Weights of a small GPT-style language model, trained from scratch on English Wikipedia.
Size: 10 layers, width 192, 6 heads of 32, MLP 1152 squared ReLU, 6.88M parameters.
Architecture: rotary positions, no biases in attention or MLP, untied embeddings, normalized queries and keys, capped logits.
Training: a variant of Muon for these matrices, 144M tokens.
MLP neurons of a small language model. Each row is named by its layer, matrix (up: input weights) and neuron, and shows model dimensions 64-127. Each number is 200 + 40 x the weight over its row's rms, rounded and kept within 0 to 999.
After each neuron's rows, "fires after" lists the tokens most often just before its 100 highest values on Wikipedia text that the model never trained on.

L4.up1144,213,240,177,210,175,202,196,163,128,259,234,181,201,176,209,143,304,151,194,223,255,178,195,217,192,210,265,246,184,185,144,248,222,175,219,215,179,190,222,192,130,131,172,198,153,131,183,184,188,200,233,134,281,202,235,172,258,213,181,212,156,233,185,228
fires after: " d", " D", " F", " Res", "D"

L4.up1057,220,202,188,193,190,234,211,200,155,211,220,217,258,183,144,117,206,228,218,129,220,174,159,161,146,251,225,148,240,223,176,167,205,166,171,157,169,293,201,208,218,193,150,146,227,201,188,188,229,219,220,171,160,203,142,183,192,133,203,198,260,143,107,159
fires after: " E", "E", " ro", "air", " U"

L4.up443,248,189,227,160,232,247,172,282,131,201,207,153,191,168,210,227,183,228,197,293,149,216,214,199,237,165,183,135,172,171,191,221,225,229,207,107,217,148,179,197,235,165,201,184,237,190,212,211,192,187,140,225,197,237,251,151,238,219,165,220,182,148,207,179
fires after: " J", " L", " j", " Cl", " int", " T"

L4.up1019,163,162,220,206,169,173,147,203,207,196,247,178,304,268,100,274,197,203,200,145,173,200,208,200,162,193,212,192,210,169,243,186,170,205,172,151,131,259,165,203,257,152,186,187,177,237,188,134,154,246,172,197,168,163,265,245,173,315,241,153,217,140,155,229
fires after: " C", " c", " St", " R", " J"

L4.up764,93,202,199,229,173,164,247,180,150,194,253,184,255,256,221,188,144,251,180,209,254,177,222,194,198,171,300,218,191,137,212,196,185,102,179,196,275,260,220,143,197,200,177,122,146,248,266,277,193,185,170,220,199,194,169,252,142,154,149,179,236,147,217,267
fires after: " on", " For", " On", " in", "On", " an"

L5.up879,189,174,158,179,202,167,198,218,156,148,158,194,252,189,155,212,250,243,236,235,187,236,286,160,202,160,240,94,209,188,202,195,179,185,202,226,203,230,204,235,158,215,178,231,192,246,174,168,236,217,192,166,232,216,308,196,248,227,132,157,245,239,134,139
fires after: " f", " ev", " F", " def", " ag", "er"

L3.up965,266,214,116,253,184,159,200,229,186,217,223,156,182,177,298,150,215,191,201,256,175,250,190,237,157,241,217,234,252,246,208,247,196,302,252,248,169,230,235,109,220,189,189,182,224,187,186,179,160,288,236,209,163,209,184,217,148,133,180,242,253,170,222,191
fires after: " f", " F", " sk", " sp", " Sk", " fem"

L4.up132,204,183,163,156,257,239,184,195,166,181,99,218,206,164,117,111,192,159,185,273,235,233,164,217,236,138,195,171,201,240,180,192,213,193,162,180,232,258,173,208,200,92,155,193,159,229,246,207,173,275,159,148,197,269,168,202,126,200,244,150,174,224,207,179
fires after: " pre", " C", " Pre", "ol", " c"

L3.up540,217,286,227,229,223,162,225,205,136,203,239,191,183,195,274,207,218,216,139,227,211,203,228,216,174,152,215,131,123,256,204,128,188,240,187,212,166,182,214,191,180,175,176,232,248,165,124,175,232,211,290,177,225,226,195,218,159,257,247,182,194,250,140,265
fires after: " m", " S", "W", " M", " Th", "M"

L5.up1137,164,245,161,259,211,179,199,232,187,174,254,240,253,239,184,167,217,245,239,183,279,300,219,250,255,198,237,258,268,182,211,239,152,195,166,261,157,179,218,213,99,159,244,141,236,190,171,205,145,193,237,245,213,211,188,212,233,154,163,190,177,133,183,249
fires after: " to", "ro", " he", " w", "p", "ru"

L3.up502,189,230,223,252,188,195,255,161,245,179,244,246,186,204,230,133,158,236,209,243,172,208,170,203,182,119,212,196,294,271,221,194,155,161,219,182,144,137,219,190,150,173,155,196,227,237,160,186,254,195,231,212,223,174,225,173,195,114,143,169,223,236,133,217
fires after: " S", "S", " s", " con", "in", " res"

L5.up878,222,205,140,213,220,193,215,184,240,226,151,213,234,208,186,275,185,290,194,222,180,257,175,109,235,261,141,246,130,203,196,223,207,241,199,137,230,246,218,196,157,257,203,289,203,273,261,220,214,248,169,123,178,184,188,205,193,148,181,146,200,148,142,209
fires after: " G", " g", " k", "row", " was", " K"

L3.up977,270,233,220,283,214,209,205,178,224,184,216,210,182,205,266,252,234,176,193,208,219,216,215,227,113,215,218,104,201,192,251,97,212,259,213,206,174,183,240,234,184,169,143,205,176,70,142,222,131,180,170,230,215,247,153,306,119,168,223,210,243,187,218,261
fires after: " m", " M", "M", " W", " w"

L3.up391,195,211,188,235,218,195,133,222,216,169,249,219,203,194,289,143,261,167,247,180,247,224,193,221,193,198,217,155,119,165,222,219,133,126,130,194,199,209,149,155,227,135,286,98,148,230,226,197,220,118,203,174,223,210,227,288,185,242,118,233,230,227,175,174
fires after: " ", " f", " F", " fin", " ("

L4.up328,175,192,217,224,245,240,219,245,172,156,185,205,184,159,223,160,134,189,263,167,260,165,188,114,178,184,202,178,259,245,194,208,221,248,223,192,213,281,308,158,245,202,256,227,206,177,167,227,203,187,199,195,211,271,213,155,200,215,222,196,98,169,253,208
fires after: " p", " un", "p", " y", " O", " Y"

L4.up107,196,184,173,225,203,245,234,232,212,247,170,269,159,183,264,179,242,174,187,245,169,111,276,213,209,163,198,199,217,220,234,224,154,246,179,225,181,161,148,261,191,146,207,181,179,223,174,221,191,253,339,140,206,162,136,211,287,220,239,126,206,256,204,186
fires after: " ", " D"

L3.up975,214,170,170,150,191,162,205,171,165,154,215,227,171,212,146,187,136,257,197,152,218,131,218,247,124,175,194,243,201,223,206,214,219,120,205,210,216,260,179,157,179,187,246,149,169,110,218,275,223,237,195,140,229,178,169,199,213,149,158,186,173,168,200,188
fires after: " E", "he", " inter", " Co", "E", "w"

L4.up911,213,199,112,199,250,147,210,233,174,214,255,148,175,172,216,239,277,161,202,161,226,260,214,203,173,209,228,164,207,210,208,164,169,224,227,204,215,154,185,234,206,239,222,221,201,184,231,199,168,223,240,210,155,201,138,217,184,218,254,136,192,223,225,202
fires after: " M", " V", " L", " W", " N", " P"

L4.up954,190,147,175,244,206,183,128,169,182,203,223,121,191,185,244,164,237,175,214,184,205,151,228,145,199,270,241,214,189,128,190,246,231,221,222,174,173,261,216,205,214,207,175,187,186,168,231,199,163,213,216,169,109,246,205,246,213,209,170,199,178,174,181,149
fires after: " f", " L", " F", " end", "8", "–"

L5.up1071,214,223,196,178,191,162,172,178,197,156,196,171,148,198,127,227,191,212,227,216,181,225,267,190,136,219,246,150,171,215,206,212,232,138,203,201,230,187,258,137,134,181,264,202,244,232,186,184,169,163,226,150,189,263,261,143,181,245,140,225,176,222,170,146
fires after: " c", "g", " cent", "c", " m"

L4.up566,191,244,204,241,204,221,210,200,227,227,194,195,205,239,177,184,193,196,144,198,276,160,181,220,210,222,244,214,227,180,148,243,171,246,228,155,162,243,218,126,189,218,202,203,265,194,131,206,224,258,266,197,218,206,267,173,200,240,238,215,222,193,176,199
fires after: " p", " P", "P", " det", "ic", "-p"

L5.up54,291,225,195,235,175,217,118,219,207,191,179,152,147,155,95,251,154,191,200,272,189,196,334,221,203,224,270,179,156,213,197,246,162,215,186,224,229,215,205,248,240,203,257,215,206,199,201,172,204,223,208,150,142,185,183,209,165,193,162,233,213,194,217,184
fires after: " c", " C", "C", " b", " B", " sc"

L5.up842,190,197,166,177,182,285,204,135,286,212,232,206,251,205,146,294,153,215,264,244,246,186,183,221,238,180,231,253,195,266,156,196,219,281,165,216,221,298,206,167,259,168,215,172,256,146,214,230,249,220,216,162,170,167,252,178,244,226,315,182,215,205,246,182
fires after: " c", " ar", " N", " C", " n", "C"

L4.up454,212,178,196,179,161,138,206,168,285,194,224,244,223,185,244,143,193,195,149,224,217,242,238,167,189,179,201,182,159,228,227,149,155,234,327,239,170,165,196,197,174,168,253,160,260,189,133,199,180,216,262,235,215,179,220,228,238,144,227,188,291,207,230,184
fires after: " s", " S", "|---|---|---|---", " In", "S"

L4.up725,233,240,195,224,217,171,231,233,135,199,149,245,169,256,217,185,273,205,243,188,170,242,251,150,201,150,235,202,196,253,213,222,199,215,159,220,237,216,156,192,207,131,191,142,165,163,180,275,226,218,256,284,172,163,273,210,183,196,152,163,263,191,189,204
fires after: " f", " fl", "fl", " Fl", " F"

L4.up1008,164,228,180,157,235,211,232,113,223,223,294,268,195,213,262,174,141,192,139,269,206,228,189,193,199,172,155,171,231,115,211,186,180,134,231,226,168,248,220,216,178,211,256,148,222,218,173,179,206,160,218,187,180,153,246,229,244,222,251,156,195,198,173,203
fires after: " s", " S", "S", "s", "m", "-S"

L4.up955,227,239,148,165,201,226,157,248,284,219,244,190,233,204,189,236,244,146,196,275,209,176,189,213,156,193,226,275,241,207,176,256,200,162,207,228,191,228,207,124,245,224,170,152,180,254,249,220,225,172,200,280,133,185,183,279,188,196,187,230,166,180,133,113
fires after: " A", "A", " E", " v", "C", " k"

L3.up834,228,203,222,180,244,197,198,147,206,184,207,205,201,196,229,273,243,191,135,157,224,213,231,223,116,228,192,138,202,175,231,205,202,234,182,161,179,140,193,207,177,242,161,225,206,163,192,176,202,227,171,201,233,200,193,230,86,206,216,182,166,250,174,229
fires after: " m", "w", " M", " sp", "el", " w"

L5.up809,216,230,168,149,191,270,196,240,192,248,187,212,267,169,146,201,168,194,230,267,226,208,207,169,233,240,263,259,241,172,158,261,236,279,129,173,258,236,194,294,122,242,185,171,297,213,278,102,194,199,268,170,183,165,192,212,236,175,161,181,233,176,163,150
fires after: "==", " Pre", " C", " G", "===", " g"

L5.up60,230,315,155,194,215,162,191,231,159,240,186,263,172,188,234,203,248,290,255,189,251,184,178,207,128,220,183,161,158,174,192,260,161,187,187,190,162,213,263,167,91,187,155,203,186,159,152,159,170,225,179,171,210,168,197,187,225,187,186,167,233,260,215,222
fires after: " en", " f", " dep", " sh", " Dep", " D"

L5.up108,244,137,259,117,170,190,222,147,225,204,150,191,186,252,178,209,203,213,203,228,238,201,208,226,203,202,149,207,196,148,106,137,189,218,125,189,134,212,188,246,192,181,169,173,170,200,302,219,174,210,226,192,150,203,211,199,205,241,297,170,145,166,203,189
fires after: " in", ",", " at", " c", " h", " C"

L4.up203,160,180,134,224,69,292,212,176,175,246,173,208,227,206,233,151,132,227,212,116,227,226,209,144,150,168,199,170,225,121,256,255,185,180,275,195,190,205,175,204,212,101,170,155,187,200,185,297,237,187,278,160,198,206,228,250,222,213,109,250,179,183,156,222
fires after: " f", " res", " F", " B", " Gu", "°"

L5.up149,260,206,159,246,284,135,211,215,263,145,240,263,211,184,255,167,208,203,186,268,204,256,157,152,130,212,187,163,175,230,219,225,158,181,224,106,229,236,226,207,288,176,203,211,242,195,200,198,298,181,265,243,118,183,185,283,181,249,227,149,164,161,170,212
fires after: " a", " the", "A", "ank", " F"

L5.up154,290,207,185,142,262,180,206,166,155,239,250,219,203,181,275,140,209,216,167,220,200,197,232,240,201,212,233,213,281,235,179,201,144,188,234,193,211,189,227,167,209,173,212,185,229,234,222,150,252,183,248,251,258,173,262,236,263,203,159,174,234,159,187,188
fires after: " D", " th", " d", " S", "D"

L3.up94,236,253,193,163,172,275,165,180,167,270,176,187,224,194,219,195,165,158,214,216,229,229,172,243,174,183,236,222,243,234,180,188,229,226,203,168,228,208,164,223,151,234,115,213,216,210,177,216,194,270,290,179,232,279,209,277,193,247,101,236,152,165,136,143
fires after: " f", "F", " sub", " main", " F"

L4.up312,224,251,167,280,197,240,194,264,294,158,194,210,164,243,119,204,259,238,194,208,252,207,217,183,203,234,213,200,278,226,199,216,166,181,187,222,113,100,245,286,116,190,242,202,204,234,212,201,190,199,234,140,212,265,179,225,251,217,170,205,209,276,101,152
fires after: " p", "p", "\\", " pl", " exp", "ress"

L3.up49,224,195,115,173,141,150,225,270,273,155,246,222,211,171,275,174,165,247,201,271,209,174,232,56,238,155,162,242,162,179,242,179,221,193,165,155,215,225,243,228,233,190,240,232,221,209,243,201,230,146,256,192,211,180,190,306,236,220,207,183,169,253,185,186
fires after: " the", " The", "\n", " A", "ae", "The"

L5.up832,183,209,170,282,165,221,229,246,245,156,199,161,180,231,160,289,243,130,258,284,203,176,223,254,146,175,224,187,277,183,160,252,152,215,109,173,183,162,206,255,213,128,190,239,194,245,235,187,186,180,216,179,168,178,213,189,207,197,221,252,215,202,195,225
fires after: " m", " qu", " F", " ph", "M", " c"

L5.up622,245,170,194,300,128,243,222,225,113,209,239,184,221,176,188,206,158,225,187,304,245,216,247,187,196,165,214,170,206,172,235,265,183,222,202,283,214,255,206,183,122,148,160,178,205,217,187,123,164,213,219,213,203,222,188,163,237,130,144,194,186,226,193,171
fires after: " H", " f", " F", " h", " Gu", " Sk"

L4.up627,169,176,233,213,147,213,252,207,173,181,249,210,137,236,237,193,160,187,220,214,181,224,186,137,151,275,180,227,198,223,237,177,212,235,202,173,218,196,184,201,246,216,301,187,201,211,224,165,230,207,189,195,168,241,240,221,188,256,265,200,165,239,226,207
fires after: " |\n", "W", "\"", ")", " —"

L5.up147,153,161,83,117,225,138,213,199,189,302,223,240,195,135,227,129,155,128,191,179,253,148,191,190,255,188,157,246,202,194,196,252,313,159,286,132,226,127,144,173,220,242,224,182,230,172,190,147,239,204,213,206,191,181,229,239,186,215,155,237,286,227,121,165
fires after: " s", " d", " res", "ens", "at"

L3.up164,279,209,184,167,167,208,177,214,236,241,201,219,261,177,153,207,162,209,205,177,146,229,180,121,170,220,175,243,145,185,120,198,172,168,224,131,127,261,235,240,222,234,166,233,182,204,250,238,201,280,210,224,268,244,175,232,166,203,190,170,247,177,186,221
fires after: "-", " Jos", "|", " St", "-y", " st"

L3.up534,157,201,198,264,213,193,153,213,193,157,199,229,133,134,166,148,175,225,186,290,177,216,215,187,228,261,249,242,187,187,146,202,215,298,189,167,177,233,243,133,212,205,235,176,225,181,217,176,233,139,253,214,168,205,174,185,261,163,164,250,210,187,251,227
fires after: " b", " c", " sur", " t", " l", " sp"

L4.up389,211,186,235,271,158,164,169,172,138,246,231,233,206,249,103,241,198,198,224,232,192,229,246,251,225,205,200,201,154,177,194,232,190,246,178,212,191,204,204,262,239,220,200,140,199,199,264,148,241,212,181,242,158,220,274,199,182,195,163,282,205,188,218,148
fires after: " H", " h", "\\", " E", "h", "H"

L4.up875,173,180,209,200,213,215,250,199,171,160,187,201,276,172,132,206,230,151,231,140,223,164,253,264,194,280,173,177,289,180,226,223,252,178,251,232,215,199,136,203,89,130,242,188,225,187,189,259,205,165,205,152,223,240,255,115,259,209,135,160,217,211,270,173
fires after: " d", " D", " M", " re"

L5.up121,230,206,124,187,208,215,166,119,213,186,234,239,191,222,229,249,225,204,192,208,206,246,137,133,175,226,269,200,208,224,253,204,165,187,245,187,169,163,172,259,135,246,185,179,203,152,165,123,171,167,187,225,135,233,247,225,268,191,119,210,240,158,220,185
fires after: " b", " B", " s", "B", "b", " S"

L4.up345,191,190,243,183,264,159,153,197,202,168,193,222,142,175,175,247,182,199,236,217,189,168,196,206,227,222,240,223,156,150,180,256,211,222,176,199,151,237,177,205,241,247,142,181,128,299,227,198,246,197,236,268,133,266,190,215,232,164,210,214,194,216,280,164
fires after: " H", " K", " J", " Bel", " h", " Sh"

L5.up643,222,157,225,227,134,214,238,269,223,159,157,233,197,227,100,145,183,255,270,215,191,170,224,235,191,165,256,186,195,151,197,196,205,194,194,176,278,246,262,184,206,243,107,151,167,179,184,204,162,176,197,223,169,267,207,168,196,167,157,210,218,165,184,179
fires after: " on", "On", " ", ":", " On", " October"

L4.up687,195,298,241,253,275,182,230,251,174,161,206,237,184,158,166,222,167,299,211,156,200,87,199,186,163,180,260,171,278,224,176,222,233,202,220,248,233,190,239,151,153,216,254,213,227,222,158,201,206,159,248,149,140,230,224,211,256,207,248,201,181,160,144,268
fires after: " p", " th", " P", "p", "ater", "s"

L3.up161,203,236,184,59,309,240,131,186,180,187,195,204,189,165,182,171,197,222,195,211,245,192,199,245,207,220,233,166,174,164,197,239,192,219,168,205,216,199,197,298,213,202,210,226,197,216,218,190,290,263,209,216,269,175,194,195,197,220,219,192,210,143,171,249
fires after: " h", " H", "h", " St", " st", " count"

L4.up231,227,206,177,169,184,241,163,257,303,165,259,203,209,150,164,258,176,254,211,228,227,208,270,131,141,216,152,177,215,244,189,168,115,126,202,159,149,215,231,231,201,215,239,183,188,179,177,187,210,144,184,203,205,184,159,219,197,195,205,179,190,215,122,201
fires after: " a", " A", "ren", "A", " are"

L4.up266,274,163,239,209,178,173,152,269,176,159,206,230,205,208,190,244,178,165,172,206,243,165,196,105,179,141,190,157,125,173,204,229,163,172,144,144,257,184,190,198,222,216,176,287,219,137,189,221,170,199,153,165,234,245,244,188,199,226,169,184,192,224,190,159
fires after: " ", " J", " j", " se", " pol"

L4.up613,201,158,206,213,291,269,230,217,216,134,165,149,157,227,219,261,200,203,193,208,269,236,258,184,159,187,149,214,215,206,190,182,185,182,155,311,171,93,155,242,195,182,183,178,206,241,174,253,206,163,214,156,154,183,151,140,223,140,232,142,163,221,136,156
fires after: " P", "n", " p", "p"

L3.up688,188,141,268,235,180,179,194,226,143,171,131,104,126,138,223,157,254,209,171,282,264,259,201,232,225,158,214,235,222,210,249,146,174,261,179,170,237,190,251,188,237,178,179,177,213,188,190,212,195,237,288,243,195,221,186,241,177,187,195,251,188,159,255,208
fires after: " sp", "|---|---|---|---", "F", "|---|---", " F", " rec"

L4.up1106,199,190,197,130,204,201,161,153,105,164,171,186,275,193,153,173,178,188,224,208,212,184,235,222,210,196,176,239,133,144,173,228,228,167,175,145,169,246,235,222,185,300,239,233,229,189,252,205,249,218,228,208,172,187,153,157,234,179,217,183,278,224,240,140
fires after: " H", " h", "ig", " G", "H", "ri"

L3.up793,205,178,199,186,197,190,209,295,253,245,178,225,131,227,291,134,204,219,200,199,182,238,193,170,174,234,296,166,154,167,264,228,210,201,203,180,195,181,214,187,243,176,149,138,207,129,190,183,187,230,193,186,180,231,258,238,163,182,278,242,222,152,183,154
fires after: " U", "°", "A", ".", " dis"

L4.up388,278,138,248,168,185,207,164,169,229,241,318,201,229,256,200,226,239,192,215,167,96,202,271,151,126,216,222,204,180,179,239,240,143,129,216,106,169,248,179,164,159,172,227,214,157,188,141,213,181,215,219,220,189,159,215,240,190,198,178,196,176,158,238,192
fires after: " J", " Sl", " He", " R"

L5.up955,213,188,234,135,180,202,172,193,170,207,165,239,229,215,169,180,214,150,224,206,228,196,194,239,231,212,242,187,302,192,205,237,163,155,282,219,197,192,199,205,184,263,167,196,169,243,170,176,218,145,207,201,187,173,235,165,217,124,183,130,157,247,260,110
fires after: " D", " d", " T", " dis"

L5.up632,152,94,243,201,189,204,155,120,216,189,235,219,163,199,271,136,139,199,226,209,161,248,214,225,171,129,192,208,264,206,228,145,178,180,191,274,193,162,154,226,164,209,211,213,250,142,151,156,180,174,225,199,233,233,258,199,213,185,158,259,172,105,229,196
fires after: " s", " S", " re", " sur", " Re"

L3.up112,162,193,216,258,190,177,177,159,253,158,194,239,230,173,219,187,225,123,199,250,273,236,170,310,216,225,244,186,230,234,187,229,152,157,182,223,233,220,282,116,192,168,236,179,228,176,247,213,215,240,201,211,215,221,206,276,209,181,184,214,122,223,161,208
fires after: " m", " M", "M", " min"

L3.up771,213,155,120,136,181,217,221,162,246,168,176,246,233,191,163,199,167,267,272,221,204,183,147,120,224,255,224,243,182,206,145,256,222,190,210,126,217,260,135,250,231,230,201,259,196,173,214,175,136,164,223,153,230,246,191,203,224,242,94,244,209,183,215,186
fires after: " G", " Kn", " g", "G", " O", "O"

L4.up1073,290,172,152,206,200,194,241,226,245,177,148,163,211,256,182,173,218,209,199,236,199,227,214,202,214,240,310,177,187,226,200,222,270,251,188,182,247,181,178,235,187,210,129,217,220,168,273,206,264,242,166,224,161,190,233,147,206,168,257,131,203,208,171,239
fires after: " C", " Sc", " G", "ol", "ph", "ric"

L3.up1130,249,215,250,192,191,225,296,180,207,154,197,264,242,174,230,225,144,207,161,199,189,241,193,131,194,258,119,216,232,197,257,150,167,202,204,195,172,216,231,137,183,217,276,153,267,197,181,197,203,181,193,217,212,204,170,180,174,161,271,134,113,178,181,259
fires after: " is", ")", "W", "a", " was", " M"

L4.up925,270,200,195,260,191,206,245,167,152,233,245,223,183,221,184,164,194,227,230,274,228,158,250,220,195,132,235,134,156,175,166,173,214,166,199,288,226,175,209,141,224,212,214,146,91,163,214,231,186,194,172,197,199,215,218,251,197,214,200,160,251,215,204,163
fires after: " F", "F", " C", " f", " Gu", " Soc"

L3.up759,209,187,203,194,211,211,133,244,147,225,145,232,214,163,201,179,248,258,268,212,128,183,138,171,219,177,216,207,166,172,149,173,171,196,230,198,206,203,196,255,173,185,154,203,139,254,263,189,227,259,341,165,190,198,188,191,215,110,153,105,276,194,190,160
fires after: " ", " cont", " Des", " acc", " De", " Olymp"

L4.up20,270,187,192,253,234,196,175,162,303,195,221,215,219,243,150,194,292,221,198,240,189,168,230,213,258,149,242,138,176,194,210,188,207,224,199,240,324,162,171,190,213,142,292,170,178,214,270,214,152,265,191,282,147,198,237,194,204,223,293,133,205,236,226,210
fires after: " C", " c", "C"

L5.up32,256,234,187,179,190,157,194,241,226,209,197,264,257,178,274,172,219,258,197,244,170,271,199,148,250,164,233,215,211,202,302,200,166,188,209,176,180,228,203,187,193,169,233,270,192,193,133,228,154,205,174,171,254,201,171,247,123,293,223,264,151,235,247,164
fires after: " the", " The", " ", "The"

L4.up125,203,214,239,240,197,227,196,149,229,164,212,200,274,203,193,240,162,186,195,252,146,246,209,199,190,262,222,165,142,228,219,185,176,263,200,202,261,192,231,222,213,104,243,212,159,181,253,176,258,242,233,242,197,178,252,271,153,237,132,224,189,203,130,213
fires after: " c", " b", " m", " min", " pri", " inc"

L3.up30,241,225,103,212,149,159,167,189,171,246,176,153,201,234,208,156,213,233,256,220,222,209,237,225,181,226,232,221,207,242,172,235,248,259,157,203,162,136,263,172,189,225,138,214,195,125,248,136,202,187,251,152,136,199,218,135,218,285,128,172,281,183,199,214
fires after: " f", " w", " sh"

L5.up267,216,259,210,228,156,215,136,219,194,268,175,244,192,170,205,196,110,157,193,184,145,160,293,178,183,170,143,245,135,233,198,195,167,188,189,213,214,168,175,175,211,254,207,212,204,244,230,211,196,168,230,194,237,169,248,209,280,170,232,189,194,263,160,264
fires after: " D", " S", " d", " T", "yn", " J"

L4.up406,219,208,147,224,155,178,219,231,205,204,195,209,206,171,257,226,273,162,230,229,214,222,248,252,236,187,222,222,135,166,182,238,190,163,170,157,199,169,234,248,144,143,217,187,176,205,160,248,218,239,192,194,145,177,176,262,218,202,106,260,186,197,198,171
fires after: " f", " Sw", " Gre", " F", "F", " list"

L3.up661,266,154,226,220,184,200,77,170,199,235,213,211,209,182,236,224,212,237,191,278,183,171,182,196,207,156,240,165,167,233,155,209,210,149,168,198,241,173,163,211,196,215,229,188,253,210,264,202,212,214,220,222,281,256,157,209,248,189,179,238,172,198,201,209
fires after: "\n", " s", " St", " se", " "

L4.up116,201,199,184,282,149,204,208,186,144,214,205,194,183,179,205,263,202,143,280,237,222,182,208,269,104,192,253,209,145,176,280,163,246,201,175,218,146,115,165,223,128,183,194,210,257,178,190,198,141,205,201,226,190,159,177,241,211,214,169,216,166,270,197,241
fires after: " M", " m", " V", "M", " av", " P"

L5.up667,261,197,255,147,206,226,201,198,194,214,193,173,300,196,252,158,184,234,201,282,202,258,191,166,212,222,170,215,261,139,209,183,183,174,220,196,162,245,288,242,185,257,221,206,276,223,124,188,208,191,247,228,214,211,211,182,267,244,217,196,222,244,233,192
fires after: " Is", "iet", " N", " S", " d", " n"

L5.up216,224,219,161,221,262,203,141,198,282,210,157,162,203,215,241,239,177,195,162,257,204,243,276,200,139,217,183,238,180,242,153,152,141,208,190,181,245,228,180,218,179,230,214,173,120,170,195,173,213,195,218,187,104,266,195,181,266,257,240,117,256,176,187,201
fires after: " v", " f", " d", " n", " t", " comp"

L4.up363,194,195,184,237,176,272,206,177,193,160,260,182,197,214,189,223,216,198,151,230,210,223,258,231,158,210,298,224,154,187,167,169,153,221,220,193,258,183,241,255,267,195,182,206,149,177,216,160,157,197,168,229,119,304,224,248,209,200,240,203,186,272,245,204
fires after: " C", " ac", "anc", " en", "ut", " ab"

L3.up890,196,177,183,202,189,172,245,152,223,205,169,174,232,208,162,147,142,150,187,213,110,279,167,220,158,243,230,217,129,194,180,168,144,157,196,98,166,229,213,235,206,236,117,212,187,192,171,170,265,164,222,204,219,241,201,161,176,207,203,197,262,163,215,183
fires after: " ", "|", ".", " st"

L4.up181,235,218,244,225,233,170,199,173,236,184,150,158,270,226,149,209,227,144,195,246,239,176,239,252,244,137,239,76,144,240,237,239,169,206,222,223,227,234,172,162,161,173,141,149,224,182,142,150,240,195,123,223,171,214,226,239,217,217,228,151,171,197,200,141
fires after: " P", " p", " K", " N", " C", " I"

L4.up784,239,266,221,257,173,154,210,229,183,240,195,222,226,133,187,272,197,239,235,238,140,183,229,183,240,165,227,191,192,189,205,202,207,222,186,159,164,245,194,212,139,129,252,167,227,200,212,232,234,223,299,277,180,208,170,192,270,212,199,179,188,283,213,180
fires after: ".\n\n", "\n\n", " S", " H", " "

L3.up22,168,167,176,138,216,277,182,226,229,255,220,205,282,199,181,181,205,148,257,174,213,194,210,148,220,225,185,238,195,181,145,222,202,203,172,237,214,235,178,282,249,176,212,201,206,190,266,197,190,192,165,210,170,225,150,331,250,187,157,216,252,256,199,107
fires after: " h", " H", " a", "H", "ro", " South"